Part of a small language model's weights: width 384, RMSNorm before each block.
MLP neurons of a small language model. Each row is named by its layer, matrix (gate and up: input weights; down: output weights) and neuron, and shows model dimensions 96-287. Each number is 128 + 32 x the weight over its row's rms, rounded and kept within 0 to 255. Numbers have three digits each. A neuron's up and down rows have the sign that makes its largest values positive.
Before each neuron's rows, "fires after" lists the tokens most often just before its 100 highest values on Wikipedia text that the model never trained on.

fires after: " g", " G", "G", "M", " M", " m"
L3.gate522:142143158182112144156127090170142104111123126135128149145155152097093133191133103176093122138135187145126128121082176095080123159125124093099091061047104141172143094109059109095108081106129159113128129183135102150100084025051099080127131091155153098170135130120114156123134126127098151097153103140137146152163101110120145087147085151086139155166110144123169092150066149129138175143098127191144133135087156117074115079145136149112162136171209160098167128205094133116165134168117128120101119127140142169131120112115105100124144131100148123128126108134179112102147183073118186143
L3.up522:035180116119114178163189215115115130131118126161171117136148125140135124142101143164134117091129107090094136097123105187138172118105079176161069114164108144096128115093098171184119167104133107181117109104170107135119139140155066125087116081102107168109156156133088180160121110093091136110129111127094147169127076121174121071088103056081143185122097157111134128117158131136063134072130137106129183059028159112123132112062117052144125161162135081080170122132079096168096145121074081184096088096121157089120126158144130152115129048152095138135187139088137169106064169175132114146
L3.down522:128046132132125136128096154109123174091140147087070082097107147103073166151145109113150088164093119148131114136145148109146161125142177108167135105118103150165119087114148105173143104150139159125168200111177040120116182113089119142137161084131061201126123156108163072087165110131136128105101087164123176128095157043106164149121096096095171162119178145140122083055119083115084153132165139075143121139124109113113134094144104135167117148100111167165117144154144111034117089161146207139063175104098111128178129147160136158130138099126146157066132118134059122132155152125140112141

fires after: "0", "2", "9", "1"
L7.gate753:125137153093112167117130055091058102151106117156172130132128107164139151135115133148112194127120121156172102122120165108094135138125119153085138102116115133127095161150167158099068151171173144105099144178168137106096140142118083091116116183042120169138169136102164088099106049103154167107090093089161141132151112079137096149109128161065125134107100151100100126063084143112109130155122113111123102151068128103126129172076104083115162100173140177099149140142112068137052088205107121069110153133142093089100081153108167140112117082148110116113186148140165125174163179124084120139
L7.up753:139163129168134051103049147184103123118137111146192130173161077141169173154125137107119112194175150110127126147137145103129170139188151193143149145207131113143192203093069148107107099172124104132090102140110068161148114152135196133135089125130108132095138162139069111086188140115095154128084139152137141165115149107057147132113113136143175101127147137085136116090172149101083104165128116205146086051151124095118067165095067146144140134181133142075122098109127122119150141105115140129131135087137133143064143103093140120102152134121200077156145090106086056154133168110136115129
L7.down753:191119063114122178089148094129153172132163089120118132097114143071155109140135157154103056121134153142129099145134156204161117142033067104110165149077124075080121142086122102125121084075108102149176155128158110150112161112163110138171086141146158132154145156132170169153092110136142178144138091097125129100104116121186100187190150147154143191106036126102132137100139098118112148162162092160123098134096139074159129160129095093139085056118118124140098106084149107131109112159119149176078190132130154140147127119103085104160156105154125174070169177151089124103179131105136110143

fires after: " R", " B", "R", " Ke"
L3.gate77:163099097091140130156116119172131162188142131125179070123171148106141115118073110056104125095088135123137096086137103142069089108141133113113145138135121115105149077134153084113074119111107107136107103155131126171114158165136109087149142092173117103093156134099113088091106123100125156112123157154108173155157061177104192062139114117147150146165175197074126116108108101059066121118126107122138099085123147138137126166095146114178123113117086131140132167123083127114120076111055126099178151180081137087125084149162142187111156173181156173134084125095146108147125084106143099164
L3.up77:206078125184143123116178175134167166171125115126176101121105128102103110085145115059086106115119094198134150118149132111174128109121139100137100113150154151074071116126178117160100109111078139097157118135201096114097161150108124087116114068142114127111137111129065150092128100127144090128097111139097137079194108140110126064136130176151163082119131144104112157164114126089047114118074127152109088134152141105168128126145103152215111099106124118139093176089058127128119134116098096083139123127122135066088057121184222080131070144122177136113121161130154079151154113107146099177
L3.down77:103120120178160126113151162126139080126128133089156096113157131151104073131128126145080150148143175134192201204151125159110135141184117113107127145124115172127137140134161206126116137050089115111113142120132106157159059128119190109098145060054111122121117157133114093165150157194141152096133189123160118141149077255121072133147168174126145036190146114157142150073137186105181157113139127091144145095084104082117101131155172161124139170124129097142134127151118135132156098099104124074173080134104122111175112124120177132092128101091130106115121147174154117094145147145144115066

fires after: ",", "0", "9", "8", "\n"
L9.gate512:124126131127109184182124123070084105085129125083127133090105167116148173021095120052111178146145111108070153141147159117150119202146128139091129146093094090098153153087119151140123081156170113155097151085157101100183103146108135127233071095137137136086165108142113087118117174091095095098153062126169168145112138141122137085170151180148152135115079121135081180167069142149138147145148147118120109132138157122173144102106112164070080131142142205129103105146150135167176149184110095172107150141117078149085090107149139114092095124097128116055151159115108094116092187098191107222
L9.up512:138118102064146101127193171161122137140101168120135101147084079140168092144118117084098142141152129116081124135150068121120142145137170090125149143173122145134140185109102073151159091143112177074129095120139141174099102152128138114100139164109107161094127135152094092129125120172109143186067193124159161155096065127100116084136114145085071152095129146154157105175080169151121117078162143167121142137141077095092108140140087151124125143057107113070196137096172094192089133148130210158125121134124217129097143078105181179112132158082144134115113141154162142153135126107158182111
L9.down512:113127147193150138140085134122178112092109098105068150163127161124124119173114165071152092071140145107085128109120105156126145118149108177176171078065138162158104117150091117123115056098152119135127178109160121120095165111129068085112112128105111103195205117124163120177075110101082091110151109109120124097138100129175165146164155063134132148160159057105172105098099118026103034160147153140128142121143125108111135168136157160173134118136118185163117115044128163064157103140132090139117115114038145139151079152118067060107168138129148186141144149117106153126095109148118131134

fires after: " the", "E", " E", "O"
L6.gate330:113154131152116128145118100145164138151116164101139124147126082094112200117182067109108177116153145147108072183078166134137136104141173136124137148098118108126100199088138196132122098156131197142105167118140090094137115092159145187102141116099097141114113135088077091126179135128164107091087155117148148133176190104173175135146164136114158133166118150115058156123181119164146157123191152095103224135100144092177111154078112086101126072171163143117149118125155148139119134127087121107082135149064089122182130148147156149107107131141151175109119158093103137113117178137079093189
L6.up330:128159112126151114138140067172150155075085125129109210099119151127123114090134127167133166084129095117083131141138158154113152106158113112149124119144140118134117123119089120120076131146171102154148163187118142129161119054157143160107169114136122145146131114137089114117135132113126156131080071106094168165129156123123159132086098127118054150126106076133118157117125146121144145166126160083149162139099171103122120117097187098115178071204135130196121176088156106109118068179127099097110137112154092165127071108167071146161152104128156106184151128142107184097140118153036091126
L6.down330:148139119120112153123057090147135148085100173226138161103103119097147151135099141101111097122150113115098146158075155183139172127119091140160155143115135097129133087126113088212132119104120125156077114132149101145097072061102145085136175128085113146066093148103114141109114103113137136069131141106183097103160118117094131130099144193143178112105108120163084130106074143163185182120136153136088079160114124068127097169097101147120158167109111099179139095150126180055154083108130135129111130114153146147083113102152053089129113154120095179117107177105149089144127114109058131135

fires after: "1", " Y", " G", " g", "y"
L6.gate58:100159104161169115172159173168086090092098117113128118123187082116139122157137127172106104078130131171117059126130141133140117119129103099185128087114117057095117165123145089183121132103139117132150116179128171150141118063105120084158151098126094166193096181154142100127142067096118167174083113178106121145158110111122130124135139124150097179128101152153137182101137092097107122133168154136149152136128085110118113096161141143095181105088177202147158106142120094088157100121114125153135153159175154168083152135111114145151183056147102111091188079121095127105095205116131114162
L6.up58:157173164093085153156127122106160156146153113099120179114096066165054112140134115154158129155111134141108122136169178159122092118185162158096062090120191166108157090129126126154114140082116144107100176092124154172117165102085097123151120139158121163089189106123174125103130145093083082122096122131116103161149133133122156057151135114150115133199144143168056130117146130120176124139151084129141066059138116087159082168137115055129115180141129118093115106188126105110134144097136122050100171163158145107128103116138110211063085104156097134129126093089129153072153123116123133114
L6.down58:139138132174125141157117138069118112120112172085182115095165129109097108101119133076138136162080113145111154153116097164163102113169173126151163129109125154106162099159140118099109124184204138101146148095118135150128120127099162121136201075127119141069113119095172078142109161119087189126125112095133117086139148223166124078125146133108137032190164094191133043110118117075141130112127155114090093150081119119086165169129124098140152094141161111113137116156145138158116136148096173146131063090111083155111091125149094102087183180119118140138096035110139116075089161103095145078

fires after: "w", " S", "S", " Z"
L3.gate619:161105097185107173109161140157104131103128145180191076145136124106137090101110103116157163090172112133173094097192141158117097123128144087143153114114160122133095055127143118095186112101188151117056084164127130113199170144124123138128115084119100100200141117126122108135172142095064080171098190144210143098157144130195117153153083130145123125132139119179135108108152087122132086159121155131121099156097071094112105128172145167177074144140162092133136134131180140149094095162159089126130144138089188116124147108159166121108154136142119110096083159101176150174075137102181147175
L3.up619:165132188071106103125136121119144120209072120108110164178114164048124132112094162160089170176105192048135141124114107091157152127065096128096173144152106124115064121080114156084176112085148146153157105123104123074146079079151124099203118156139107120082094162124171177080097128220167055093101155089110159127093168100156129183100166151117116176114118135139104140126119137122134139076142133108057104126108129167070130150122134105137126160127140101128109148159147149089143126108079080175117195059160127086099090116122148114120097102125120157138171131143129088125136188109141173132
L3.down619:171103192096137125083137099145165098153157193171137124117138082136155139096066187102158201131118172146115116072114149096185112100105116134165167104149131034081080133113079170150079139117129156100152105167091107181125156081130084169135098168128125108152121102178104172118124149173122143133126139109097127181113106096070162123146111137109183177189175135110168112132055137102114120096123142129141160105165164092100112107149128097126104158175071173104122097092166148149116141079074128161134175096230099084121095161130134139116173135163150119076189107068127173136190136051138093124

fires after: " l", " L", "L", "Ch", " took", " bel"
L3.gate62:155121154165138132124136149131100143079136170181119182134117129090111129091099143139148063206202133100155125163084055089093127162101085173091087163112058120177148147126154105121138134141091145057126136173126165129135088112106159160111102090106118115119209170160176121084131138104149109142141110092114165149129155116119095152119117129135089144104183047144115105073073134136120122098153148137149158077181081084137080136151106160111136172189082112092155123141156148092074107172127105109156143124122104196086123077126161089104107153185140169083092113126127065182141114090150123150
L3.up62:207139174146162145109131039118113124041151177134105130146153188138163085124095137102119190142179128137106082182101084154108102075118112152055168173156137128151145126103097105112169118192107104078163126112131120120149093153162111171126087091106158075138190133112148102114195118112102119139121163147098144090118132084185156146165145109146141137123184145130107105108113113092134158100144048157107064137138132215096128095109075122120114154117116119091067107171110213133113104098128148086139193134110111122129147099174198139158107145144123157087123136125159103105153064112120144084
L3.down62:149106148084117182150129074143093115037111048109143130145146096110159137111123114094147104141124148141148173125192150184124114127165125136128120134109135162099125117095129117134127191089158172169175131161117145139115124115148186116090119112140168126090138150098098152125134105181140152104145130097147063182130146112092164117166105128094119109097145161092121108124165151136122156129143101115101106125091149151106085107146114184155154146139178129108056072075108140050099141157127118126101105128145150149128099123107164093117112106030173103084147113163136154114146115171125141077

fires after: " S", " E", " H", "S", " C", " c"
L3.gate662:116138081098084146115156147106132168126120157136140151115099134110136138112125124098126100113179100113109083124120118127157143120113161125130140187166118146144130085138141094109154179110135130114080072086189153175129130108159180140112142087081144117111081091118117143194126100063118123115119083191136191083111110099145137122150149091090156170128141110141126176121197082147116087186098181166115142141173136082128135098111086169140141121105168125140136068185101127145121144093113130125129161144103126061082101102151138107080133103123142171131181159123104177132138114066121106112
L3.up662:090137111112141151151147181123092109117112138058166112202107133077083198149138070152123059160104212124177129116130117145145131166101093118090166110203156126130110160141160140127109172148121118139126137123109159118102134095124127126124135133117158107126118141110151145143122154122094115087068155127141132148159094122125117100189114174105104120175133112114127167131133070090112106134180190158219152115166058147165188097097119092148195146032159149141177122107132043125106127133103227128156132181140159077122169116104065134074183108131106122130155086086134116158178115117080079138
L3.down662:132191112165122130113114100220098146110082159172100153196127091080093204153093121156090069157135134141163159106122135077103089142128134062107086128189118115091096113109138175105077191148136139185116125172086135116122145130098097152149096163134117048106126097171169125136154157173108110107158109101179138140137112117092121130135138125066129099180155067158080149117104092120078111148172135151120114120187110125147168124104106116143107121120125162121108079168193112093127113099148168112168102192168129048123126109161082116123174146096161086144158109134153125145149075126116034138

fires after: " the", " of", " At"
L8.gate506:128099168085139151150092128146111099140119083135060122058054095162142123107129117103131155081121133073130118099201122156130113148126124095141150137145093189152122154103109167164112092141189077133109092140075114154126088091103095105144110105081109060153108107090135125147172143110138113107129145137126111120082163116170233080162082146092153144111109143166086131173116165154128140142123130166165135137150073112045095126174142097105194087159206121118181098129113126098120118162128065151066140150152131084120095130110153084088104105150096183135101189078148105120198065128124064179
L8.up506:139075145136080173115153119085168195109081139122140134132171120092129095163124118104136122071142113148097112115109122091120099169176113126156185137115182157147099153154118162118147101102135113148121142164080091133148131083102137126166110138152135089135122117130140137145156125112113097168124063084143160111105175140123067099140118097165086150172076156197168148124120130125171110094098144089142112139096101162150095140129129122093176148169171146091138138115170103134139211107136091133151104168108130140107089126151084121114114136166090110182166115171131135133110158155116166144
L8.down506:114137123115110065119076113134125126092134107145148077134127137131111087132124120188154109127108123147123130122225105105150102104126116114128126150118172051126068183138094109198175165098087129118140154129134100141127090145134137101089108134141135103090145147112108197194097054145128130119077117088106129207133108195164146122136143118142173077094147143149115113101119114102122184103121123075187133139115112121147090174133152145092113119112173107107080149125094127072099154121114115191095132143134124169156186093084228152133090089137134140099108096099161141184142133175142183107

fires after: "9", "0", "8", "7", "5", "4"
L10.gate486:150143115136093150119130106085076144163118067121112119099154120151100122123121108128173149143155119130115109152126142120092111116136144107084159207140098098135075152098106127135108176131073167124099121082114166149157127154126103129156167080088029136214148086167132116112119136128052081104134128169113184138107132011108155156158126176147096127137156106126115171126105178135152129089098119103087105143119102148150125154098105111104145085096155169165121145170094128113128121109166158169142144147101145188077172146132168135133147128089088106048103144101169159115080181138141165162
L10.up486:145112104112082160157116154108118206143119182097123117186169098091104118146094118136136039133075173153185097113128082103177095123085097101151073140165156138128103129118076076170098109135107105081111081130119119167104176110171082158115143109056123105081138125168121070070142092161076115137112139120102106161106076135161096099175125138145160165121102166093112143148171109115100153103116084120087118185072158057095139087142064101151130160158141118141060154095132121211109148129094103129111159106148136122154102102104112109113106125109123144118130144132112159108088080099131141111
L10.down486:165133102107134149159150044114152154121144111127140162154145119072165111162109109119129133139078094156135150111210118157160083149184171166102108130137116137129095188134133053162105116143103118176171137105123151130112108150219141138141114128139128121127126125120133113166068109108173124142192131087080147177102111042191156120154103126146121000141139161121128164118086067137140159130133155113127103192129088098142090172093123071059111098200113131141161098104197114146165162101117098110100133126125168104100148106142190151130137091108146113129091153134150075165119142086173209100

fires after: " ", "0", "1", " a", "4"
L10.gate393:069071164145063155082165168162202126078167152116101130146112132154035114157095080136133175119110084096111124099111137083137074130096094156155136114155095072061091104185100132125137149130079126173105154137118066097139127125114100082185127146189152161130117081112105156170162159163146125136070171134132144106162130125136142124126087118073155144098100159148173127108063065134073108192129160098159169172172162117086115144143144106130142141122108108055178106106109135119126138161156067122110075204082102118113099105132091161101094166134122069118152136091156125153108124127132170117
L10.up393:078218150174144127133123145205134105102154186115150119115152130194159154133141114073166136140117130119184166118120099110153129117147143122123132164105113114141167174041090090130149093118124112113098056173125121124153104158102153086125164110106115144157163132113062145118127109101125171063113097129147167098117164105087117134201161202120088143125143167128172192116100096176150145127151115141098074117170136131115138083196144142134151107140093119101111192164134148154120114021099123144084156150133122132088111120122088079151146119102096163172119132097120129137127109142138099132
L10.down393:139135214085157115106115113123131135136170137089139121094122127124121108119178050172130160060124090106155131100129121129099111130083168176123135080148110169119096127188110211159110139074122136208192116135175150095115191096113140126142175161154135160155137179091187154161155128125117160096108128135104154124152166162138095116207114129115099139131123105144130145166142147147122091147200163088143117204142176139120150153100114118131173115080122164159097146093111105149087149110129085143191125070151065187126128094148150096173096131125108185118122182093136145141155164128148083122

fires after: ",", "8", " of", "7"
L8.gate539:125156153183082112152183124137116116139121104178123124102166124140130126133118071093105172161140068152111099144167121099189140117096131098128130108166113044117116135113113109092122183118099097083130122084055114111186074111178118132162120096080149106159139137117168191105175135129106092124185131146136111136147094108165117148090114159092129143102159178082132162175096177166141163099108124107072076118092120174151130129155139157161140159112102131111082091187076135167146101139143093152134118092116119152108138157135161141125206118112163137160082136105131079156120227110205114175
L8.up539:200133086187155059137090115133121105126150130129119197148146061120157134096116124108153110144185116110113137135121108150174056094136127139120161116160166141162125125148120123137030134141088135103126094122137050124102101119097176170138148078162104154145185133122116173136070088178166143149148179105121184109169156134123124064133127135103178119072104150127113142165156129125105144105137100105150144110149169155095105132162164087128105114128105143111140112140130131100085158105171076103110180051106207108085130120101031119153130134095190105129098101089149138108114123076115130099
L8.down539:131126204127150162150164160106126108182076133058114136123168175113164107157101154186155159134118124117139141155135094137195130102105144164116209146122111174122134153186153150116122098133142141151151113132117073180112151133100067143124105132135112140112109124175146095112087079130098150224118109151125051151166122129114157123111166097193086112120104145142103162092164116161146106142063126096167100060165165102086125087116128106112083120124182176119116161141111167112106108195059121122127143150104138138091090130188098142090157149138117129177196116125109159175090113156122152148

fires after: " c", "C", " C", " pat", " Comm", " St"
L3.gate87:153177074128153137161129122134121128196072143077064151170134165164144148116106140171148201132162132072113123142104091141026105166107133191100108063166176078101146131111070123112121131169126162093109124129093183104132153123122058150055155145144100160150150116139093122160075104173119173124130136202096116108120125118122124151168130092154111153101099146124112093104123152125120125150141105135155105061164127120165131118070095122141165079110126092153122106151120106091124114137126071074136171137128155117170119138117165130151175088149137105133177144059080095140070129122093149127
L3.up87:138156115106158103079103079144070085108089130185091101180139111094126139139084155128110184113127161109154096111131141155083178098091170119099113140097130145084095110161093140123165153120154168152044151122175111118160183106135135110094154164141124138065155124093114154085151165075121101127113137106189175146165159134089114177107119156090147106159118146169137169067151097143088124125167106151126206154136100160130147127120121052106061130111176096123105092103120144084103102101142142149116114113157123130140177139211073114163126099123136174192198113172107145158104105177138169121
L3.down87:130149087122124160079147097123115115109135111160128121157186174095142106146133187128084120199123169104151130119143134106153162077191142108145105138167160209111177141113076138144112136145124113172105164130107164137145170114109088099123098137153111079086140158131117154109185165146109166167077079148135097147179145077155119131149153152133088148123044156099111148073126086200078122111172130145162130131132089196142062160088118146123122108121173134054115073143137124096082042103094064096140091112137122123162174155098090114120092124127141146127154120130135127083128095164080142090

fires after: " R", " r", "R", " Se", "M"
L3.gate222:103164090139117078110096125136116172123142129133172052128159130082150080092143160116100128160112146102107123114125140141139044164116094081129123134157162136085155143199136108132097137162120109119154085145122140119135138126173095134128146115110116132153146192084165112082156169062073129134114134164097141154151130074112176110154107107105186108144130137123125105176158113148145167131134175118158091192177186111099094137160125171173219103086105072137093085113158155136135105125132087130176147131137159073128117132120187146136138153095135108104096180162169113143158139120179132135
L3.up222:100152111109152143119121160137179148205158154171126143130124162160098154174121109137070095088132156139201134102163113139087145198163153098173120082098129132076125123133080150128116137046100132140137128103100124098137147136186125088116123101139131138128101132174151162105125149113089159129179075076136140119085152118111140141119175102113126133177140168085119120199129147097154127100158065150126176141167161117160127120170143143124106152198131142157125127147114180075177128131097109154084145149011182054116105227147154068139110100121122119073095099081134061151094167112106074122
L3.down222:137130074095137161128113097147140096106152157056108135135091157091124162121159072100076135116107105168126152095120181103156146117110165148123089155090139126113160173107093099136125159120124122175117074112156089079134114178123115100147173153119157115153104123167109139157114078120140165053161128138081093157139162157167030146189097064144069138146145197138104139162115105179104194115063128099126171116147170084181144139070096162167143085194136185154118103187144113094086104149139113136155114125103152146127105183000139149076121142136125173156093161092154129153167112184106116105

fires after: " S", "S", " Sh", " sh", " T", "th"
L3.gate464:126120106142164165148091130142156136144107166132201130114093191108078090136173136181145101091178157119137073125133140108111116103092139075106140083086146116074125197116046157097105106080213159147134113147135124108148130078152172165095137095079103105110151124071178124161112044097143113179062077120166096105088109101132114159134107132067162143185141116144110137146112111154129108157118191082106115099146165082113092077125094119126134097151147105145148145084191118107105141167168101131110199144172164063118157102142142156098140120115154121210128110103119081106114104087168141136
L3.up464:145121113064098119182179109140137129122102074170121124110167110131154095157167077124105139079132153186103194126082167082152164117120124100129158175154106162139117158077077138113131112117173160180132153107120158133141104088180064082131138113136113153116153094144174114170132100104179074127135131146178090135136151131154110080128080114105111108094111209118085180150128080179081136105103143124128067109068124072085048138115129101137175109126071173136125110171122127039119114160126170097096130080179081141176111083151105139147179159097109175138157086182102131171120142150145113132
L3.down464:155135100163035122150137095140075094090092122105101108116080096137122135115154111159112126113184153144134107160095117201127120165144112161124083187117133124140135131127095188153088139102077064179057152134112090091155144153094107116151156168144075092075133154148116086098115113112188129133134117139131126189136075186128133055095113138120133129101164175143049085166110128115078147062162133174076130088131091146085154126112086069162102104140133171169139149184135172081126161121103218134199083115155150146200121096117118178140124090123097139159183156136134171124134124169134101095

fires after: " p", " l", " L", " Rep", " P", "p"
L3.gate138:122164148107065140132075193172168190126186104130136143124145142118103132123120142084116151101109123132136103151065101168100099146133131094104108126126137143148126115159082132127095130133145133216146197064107137076155100139163106140118122173121101190114157150109090112088104113113141162105126148151129112117071136086136143139167131086110164160066102109149135078131066120083130057107158153117101182077149151137101143157141054138094197118151065090155132083192097152078099138091132112135160146105164124138152135175160106145149110154173146138154124163136179140121123131145109102130
L3.up138:195145133098135137144130088107172178086095139153174132149124099160140133109126095146098145167142134138143158134152126132193140129141134127102101137118149179166118157123103134153049154130130102094128176153159113092176099139114179110146103208102148099129075110182085108108146072144116152075098137125109132092110154127128181139196099160172139087138166071149148121125099125101175105141114110189119153081155183168086155082118098137109151135147123115126080106203134130048100154133124073125192122109060109172153141082123079099069045144103156130074154111152170107086133119129102089143
L3.down138:123107104124160110127133147084113123082138152165147110105148126154060095133152117128110115099127117160129155113162114173176130120163145117130145146167208185118108091073121155182117134157116125125100142123145132147116158112169168154122118129123203127059137174140078047171160121191134129043127127179148062135178173121154110072142140151080104125113152101186105142132156046146144122150131146173119091113159151100118150105103174170176128110099126137163097128113144116169155169113112079148181140110124117131094106094091098113094130129092129106072193216208156110106160145149111123136

fires after: " T", " U", " C", " A", "C"
L7.gate246:146163120107179132141171160141109113159063118127080129127123167147184142100090113168104183149152108114176059138124135069155084134098139156081162164167087144097103138095112128157079189134145132101127102089176155050199099088111173130132115125124089086119158098121085175129184184122104164131150171181171132185072134092135086150129150049179150193111149140152088140096123137124139128110060177147158123114155138121131067102191102135122150130171081146172090131141119148131089143070148140137157164119198140142152195122119173075168128123163102115146073128120182158094146162111147080190
L7.up246:124186142085086146122147093101147081134137136119090168110072165097169055078102083099159149120117086061139127170138084171135102175137169161140129121125121154148193112143157160169112083120154090114183096124104112159119139092120163093144097130132163115109186136134134143096175161130124109089075160166131108150101138154116149178124158127191131116161131159164143092157162124129168082130154066091147091113120143083116131096125163084133101067115106102083146121132108149111162103076140122090094140135162058104109102131133162099147105122055102169150056113121106130178083122132111133137
L7.down246:116146109146224060087087130094112099074197091127212078103102120137190155119102139093128186112164122114152148094098124085168108122170102073123120134106105183187061150102082134112203101101132126079147086180128112147141119101116092084165147122112147085086146133140064141136084144114114119096112147194143134155093149098176096134165149129092077136148123139108174100090147166207132118142119077126181130088119164111151118150132175188135122127164138156162128180143092155128098122123156073141163069163123127094128160153150143120150092107141164208113187169109138070130120187099079106149

fires after: " S", " s", "S", "m", " m"
L3.gate317:101136127176125139134111172113126182101054111156131168081143116075072155125136160208106159170110146126150128162149156145132089190120102156159169124105114115092122126178120137117078153151182150178123123164169144125120161156142110116136226131092135068157167153115136145084167083105127118168107101179192192116056101124125161116128101111075118117091136093116134078121114166141134149123179130042116113108103111108123110129143135080185134118074158116183129092133093144114139118115184187131088155112123144081151123195124170169085109096082113136113141146135141147141141137112161132095
L3.up317:118180153095170126115134160143148109105159086160093136130141170126130123133100124105158157158126124147105110079106079104161134157072100155171135151153129156168120082124125115139128112124080132079111138091110151132125133185108120157092099151092114097154115041109092127081111048156185072151092135090073123068150135131106096143151118180091125138121134161129092148194155071119140182145079130207154091076145146174156155076104115156128122123124205167140044147165130110082123170166078109152137190089171110129112141117116172142084139202159148162132076174155187115092124219122126116139
L3.down317:158091085090122112159136090129151141126126160133098162048112146138172136076128083114176183155142123148094088094118140163124083102209143096129188122132132140069128190125123118131121110128139134109114128159135127107170138125091123153128090135109121184170116101126141221159130139094175153144066104081147115106047120029091099125107143114180150025082127144112144080164117109069146089166114115139133140177134107079117149124153187140128113152113086139170136218084173159081167152129105127185168141162153106157177106118070141087140147187168179114119151179064118121181094148155173065051

fires after: ",", " University", " in", " of", " H"
L8.gate361:181164136162124118146201134157108147199150107116167073148134171064186092113098131115114130163100159086144140121079145092122093098123135095143123152170088141109131082095143160102120178164150048137164100125166170082124065110117108067131108096108146121198078116135146142122151104104066118119132127186159132138125199079141114099136149197098112112124117143118110139151129176139161101135055097192143129152204129136131104096116140101123160100146060156084089141177138161177166092123150135172134153160133079154064139162068147094122119131135165170067114114128105135116157132073181136128
L8.up361:107138121104141096152112150058112128144112128186122141132051177150184097159130146179107064022179134169130131125101110109139099165155069166110129128140109179138100125144140131122105163133108138090080125163124128121106083087168131096117100175123118098131138115123093151134088204149094146142091099094142135148152154122097182111143104105142144126189098122111127177109143080127142130085146125129112137104135089108103097142093095115109168116153138132209060138116122213099158114096078111116093087125139127157088087117154162107106147113164072145135108132081071149126085146079130139176
L8.down361:108187100130118164129171092158089153189089106146124133112068130137124122138060117142084159103139178148168113100123142120132113171172103162166106124161096188110124130133136100126122144141121114104094140107121159103083209107129101128107124078131136133170132122146133151147169084162158129130125116067123155114108090179148119122123099139161146075156140096031127112160134168147146123145147139194151106071188140074099087130096174147077149128171126103135114123103080182127189086122144135106123126098119114150182086185142098133113122188132156075168123121111156120066102167186169166161

fires after: "b", "2", "|", ",", " of", " South"
L9.gate84:138155085137121120107137142116083170143125129168114117068081163155149130126117080134101148185130156081146138171120144103125147122167168086146034111158156098127110112115162139111172164201174136131126142179076164126102146075120122121134171123099112116164156185169107163139221172153132095137129103160146154148176147134114138119188155078161067164069124083110119158131089139126071120125168137104128177101113127143106167104130089130156191187149102148083154197177121119118102109102124147139168174163155130201134135073156115168099097186139132113127168131145072180047118131123126111147
L9.up84:146126112120110084129163106094138125168135131133186119092069197157127108118097173059138170165136178130085098100113132123118107161130107111091173131141115176151100122108126085098169127164197123122112138082080105096160128121101093164087119078126172153167202046200123086104095091163096188102095141084149085122120157127173095103143141142137241088113145173132079155123123157137217089077125123164126159130219101160172126133120141144140093161159091103114113117128159200125162145119111114183087053146121100125119169051170095119081103095126116136132127151126101131081132143141124113132
L9.down84:081123137109125136064114091057118123154163143141101110087114201127099140154068124167126112135146101142057099168141167126128134160102103198163164091085056134119125091115148140088135113140073152080105186204073158148154115070178116146162167125125104136105143056209078159119144131149102134102089145096132096143181093121129108173142143121158109123153130171188146140087071096157117159164168100134083128134081102140131128097154167142166124078146083123152113025097083149117163111137100106156101117131083109137106127133187159168150136120128117099112128109140114101089148078129137108147

fires after: "S", " S", "P", "-s"
L3.gate623:112134111116083185152130133151121172088119126069151166118080165098087086111137119141142133164107182104149152108116146136077127183129104147110149152118165113082067115146114107086110163117118149103109112161209170138166185141138137188066081150128137140151085075065073092096202101159158143158148065167150109123081131134135143160175121127036179136121154189087116114141123093112172131121118111111096143142134120081105106165054110185155143112109126156123147153105144131100130107105168128148121130130133105095161102132110139130138128081115143107122049074099075132123110147091151046106
L3.up623:125074092121137159159201074147143095173114105152135175117125082142162138079122090109154127132133118100109181143147137122115174127135090163090133088066137099132166161194101138115160118164120110161164157107116085084161062163162147161200095101101127149090229109151185120144105065116132128161092145153143099113128130124155165112128104102119133121158137096086124119138116120141133134100192135077149068060133097127069118147096114162117130145140083106129149117109201143111139112111109113097164180167150119117176090129119209093157142105091134135115170138054060114122197147110090122145
L3.down623:097100206138167180177102074096149093108080178153146097131167121115096069113106142112130155149157133113111064155108102146125163121080117117147125098097110126088130086194102110174181134161141187155109141119138099121161149112141178132157113095110098125122148084107132140107087070117087155154177102163092099120113128164134092127120130118146157142132104128091154144181124065092125162135149161151115111136136053136111109140129092181091123095143099119114127130100126178149140107113160127148167146125138164095161125164139110106158167171181136103170159056093124120183187096102183104112